Part of a small language model's weights.
Size: 18 layers, width 256, 4 heads of 64, MLP 1536 GELU, 19.4M parameters.
Architecture: LayerNorm before each block, rotary positions, no biases in attention or MLP, tied embeddings.
MLP neurons of a small language model. Each row is named by its layer, matrix (up: input weights; down: output weights) and neuron, and shows model dimensions 128-223. Each number is 128 + 24 x the weight over its row's rms, rounded and kept within 0 to 255. Numbers have three digits each.
Before each neuron's rows, "fires after" lists the tokens most often just before its 100 highest values on Wikipedia text that the model never trained on; "fires before" lists the tokens most often just after its 100 highest values on Wikipedia text that the model never trained on.

fires after: " ", " in", "In", "1"
fires before: " ", "6", "97", "96", "5"
L15.up258:146147119108089155123120155136151113130052095084118139101139112124091084124119166116132144138145120159120088185147100150111132114165115162150099144092100130102095151140144085150146128142153109156108151132116118121155108120134111146156136105146110148111134163141179148107164128142101131132
L15.down258:154127158157115143095098098129087099136143166089086072144132116136139140142150106148136108098137061123141139097090169111147169129125105117139122099144118124133167127084109130144116116110133140145162136125153143127136132150105116112126151128154130152120139118174144142042093083106092074107

fires after: " |", " ", "or"
fires before: " |", "|", "-", "ome"
L7.up361:139136147130115145140114134102148076139107110135164117193120107162127159096152120176117161129146126130114144107107111185149087141147080118138108122150143150136110110103134124149175151162145147131104129133126159107146099115144129137102118157077133093132142149145116141139108073147142127125
L7.down361:105149125093117138097162118164122149134139159163118109135125157115170072155175181076119100153156126086149101148118142118089107129128117125174100104136112102135127153127132159096126130120124122121146129109146143087127141146108140179148096121167129106090117080126113138136125118142102113125

fires after: " (", " was", " ex", " a"
fires before: " ", "ed", " on", "ing", " in"
L14.up1088:156101126144132173102107145090096126132150137105144107117179137100121119100082106171140136110163173148113134159162134127134137114123119099102183138126112130117176143081116134143132150113121116124148097140125193113139095112120132112098113150141091101147072104145133118131141143087172155168
L14.down1088:107144124111075092107126137145126118125113150130098149162106076083112127127109130175107151174116104074171098119122162124142128143098163151066112111167173096106110139113176134160107142122129183150109157126125102126153124108129169106154127119132111151124135150134137150119125163112076131139

fires after: " |", "|", "|---|"
fires before: "|"
L7.up1379:124152140124118104147108099107106158108121094162135160184102088144136126126115165145128113150135093168152116133152120125126099129137118174147111081137130113164119117135105137105123127117101096132169147136167146126128175111143148110104151130110138127112134160110115097117159125107109145101
L7.down1379:117128157131159144116167161143128165113169144141138086169121122121150121110138145076140138138117138142082109158096118176123135122126130136133156066092127111103106122140116110134076147099162134137128138135137120130163110080081204160163096104129149162112124132079141121155148112087142093101

fires after: " |", "|---|---|---|---", "|", "|---|---", " G", "\n"
fires before: "|", "\n", " |", "\n\n", "|---|"
L7.up590:175125133156104124079160140128094113111096062139106096115116141129107143132118128118101128132090116164105152139121118175129098169178084128125131155143143087170136113141103117149119105140125103112146162116133169155072108085140125125107117148128169124110141105152096110133130152120107125132
L7.down590:105106111122142102111126119121133116116113094124155093175163116169126090096135148110104073058093133103139133144164169104134132105118097099152122145131127167137162076148130154107090111157137132149127089138092124144120120123111132132114105124098131141129102127161116116115141145136109131151

fires after: " |", "|", "1", " –"
fires before: "8", "5", "9", "6", "3"
L15.up726:116101099156101185107118093157131165143156149118177130127114116148100168105103140099102145118148097139124141134120151106085122121151125102128102173138122122132133172137125141173084132162157141104095136184101115177156148146124189099146145153181119114147110096128096122096147119114108152149
L15.down726:134084127107136113155143105121157107118140150117119183101120133129142159128133178162127124129151095140132122107133119144113143124061114160117082123121119125107111137171132136139219110095112145126157132086169204145133153140163090110114163157126114144084113068133152152100126092121165100112

fires after: " ", "7", "8", "2", "9", "1"
fires before: " ", "\n"
L7.up324:121127130146134123105149119109103144092168125129152170119116173110094118123179120136133137120098123182076129109129126135119124133149123064146135117135141144123141165146156077150125121065101132138156102146147135135100133153121113121119094140124127151104145125119151142099131120106149146146
L7.down324:122134145113157098118131122125135138139074174134146096099120164144163154100130102161092130108113136200105127106136117124132137118162112138074151106115123150150109123125146153181155093168130129119094132117126152154174111116121088163120093137111153147118143143102140115139103130111136146149

fires after: "1", ","
fires before: "0", "9", "8", "4", "1"
L15.up730:127156120135173134082152103113120171155125120120129147107098158136124102149143144203123104096101146100146130152112142115152137146115112127102088108114099111193133194092173170130117142109162140095126127111125143144149134086109113092144154115146089125063134123184126126115161141136149109137
L15.down730:099126117145098154132150131111140096090123126138148130137163135155106161128153109255124148162130131126119111154151109147119161121153190142139122133102115126103092092162123183142117118140143121127099125146145172138147151061091145113095128142139145141061120129131120146145152110096125106135

fires after: " ", " $", " a"
fires before: ",", "."
L14.up640:162110131143124145140149161139147060153114153172120088134120160129105134139101090106192164141182151138128166160113139126112109125124124094129127126137098117102129102121115135122114109134102114122150129113098113138106144155120132120104164184113115091121133184118124160112133132088187087123
L14.down640:139089070126093084112145084193121114107105106134127142173133168126101131172115137129129138118124126147134174149103144160125148171124099128108120152118121118129119135155158145169139183118095136118162112147118088106099134157141108056132104151105132148116092147167116135111157137090098142126

fires after: ",", "1", " ", " .", " November"
fires before: "1", "2", ",", "4", "8"
L7.up94:122128132130157134108159107136125134110104128112128135155097088126066111126154124096147124137109155148158139183077154141079135146146100118096143129137089169129136126103143144136157169095097111125113118123132114106161131134130140114132090140152161170095136145127160198104115126121133143136
L7.down94:107130109156122152162165071123143124148108129114102092115123126128105108119129105140117123104127124149125122149130137169130110125138139138087159149134114119137135130141108121089126155139122136166130113111108157117103118119101174133137120160149146147124094140112132142125098114155111134126

fires after: ".", ","
fires before: " was", " is", " had", " also"
L14.up746:148118133141099125154094109101139115114098078142115137157124122125127164134125139153124132153122078157135077122098109137114134136134143090183132140128144139074150125119071140071121130123090124113131117155163149140129143159103110126112107160147126109104122100153145133161132170140099132098
L14.down746:118095127102152133130137100132094142156168166116115188128113153150112135124151117162107134139073145090098141112167152118141114125157158129158130101124146141134118156156129162111091089124141132153127106168119141113098139109124140132121164151135127144142165132122114092141131092104121137144

fires after: " |", "|"
fires before: " |", "2", "6"
L14.up855:134164154159155128108126108111152120142165123143096103178128108118091134113156116111120105090144162053129123167121131116149150104154146096114133105109091101139140139126092118105148173119198154064083121095134103133097130134095156129106131127115102162105148125166110130141165123134140104121
L14.down855:155132132152161111161126147148079142187112146143133132111108098147151115158136104142118138141130116167112156097106102092125089134122138107158156130111158150107114144154130147154139154147119158097125195124122142174131112119082147122139072158106097053103087128129139130168165138099139118125

fires after: "2", " ", "0", "–", "1", "id"
fires before: "–", " |", "0", "s", "1"
L7.up795:091103129115136136130094130124122181150117166136156155135132130154122122153109091125122121135119148168135151097110165149115178151089082138107117119112112121152125129128109116120084156120125152161155119122157105120145117081137122088117151122117137158068132104091070145091075142166178146148
L7.down795:140093160079080149136154133139123110141154084116125104091138110097139129102109151094145158109168160172136100158153073120118125111097089125170140132170103148118125090125119138108137156120073113123141097150121099101136140157123104119109105142138115141118101164154163117158145098125117069128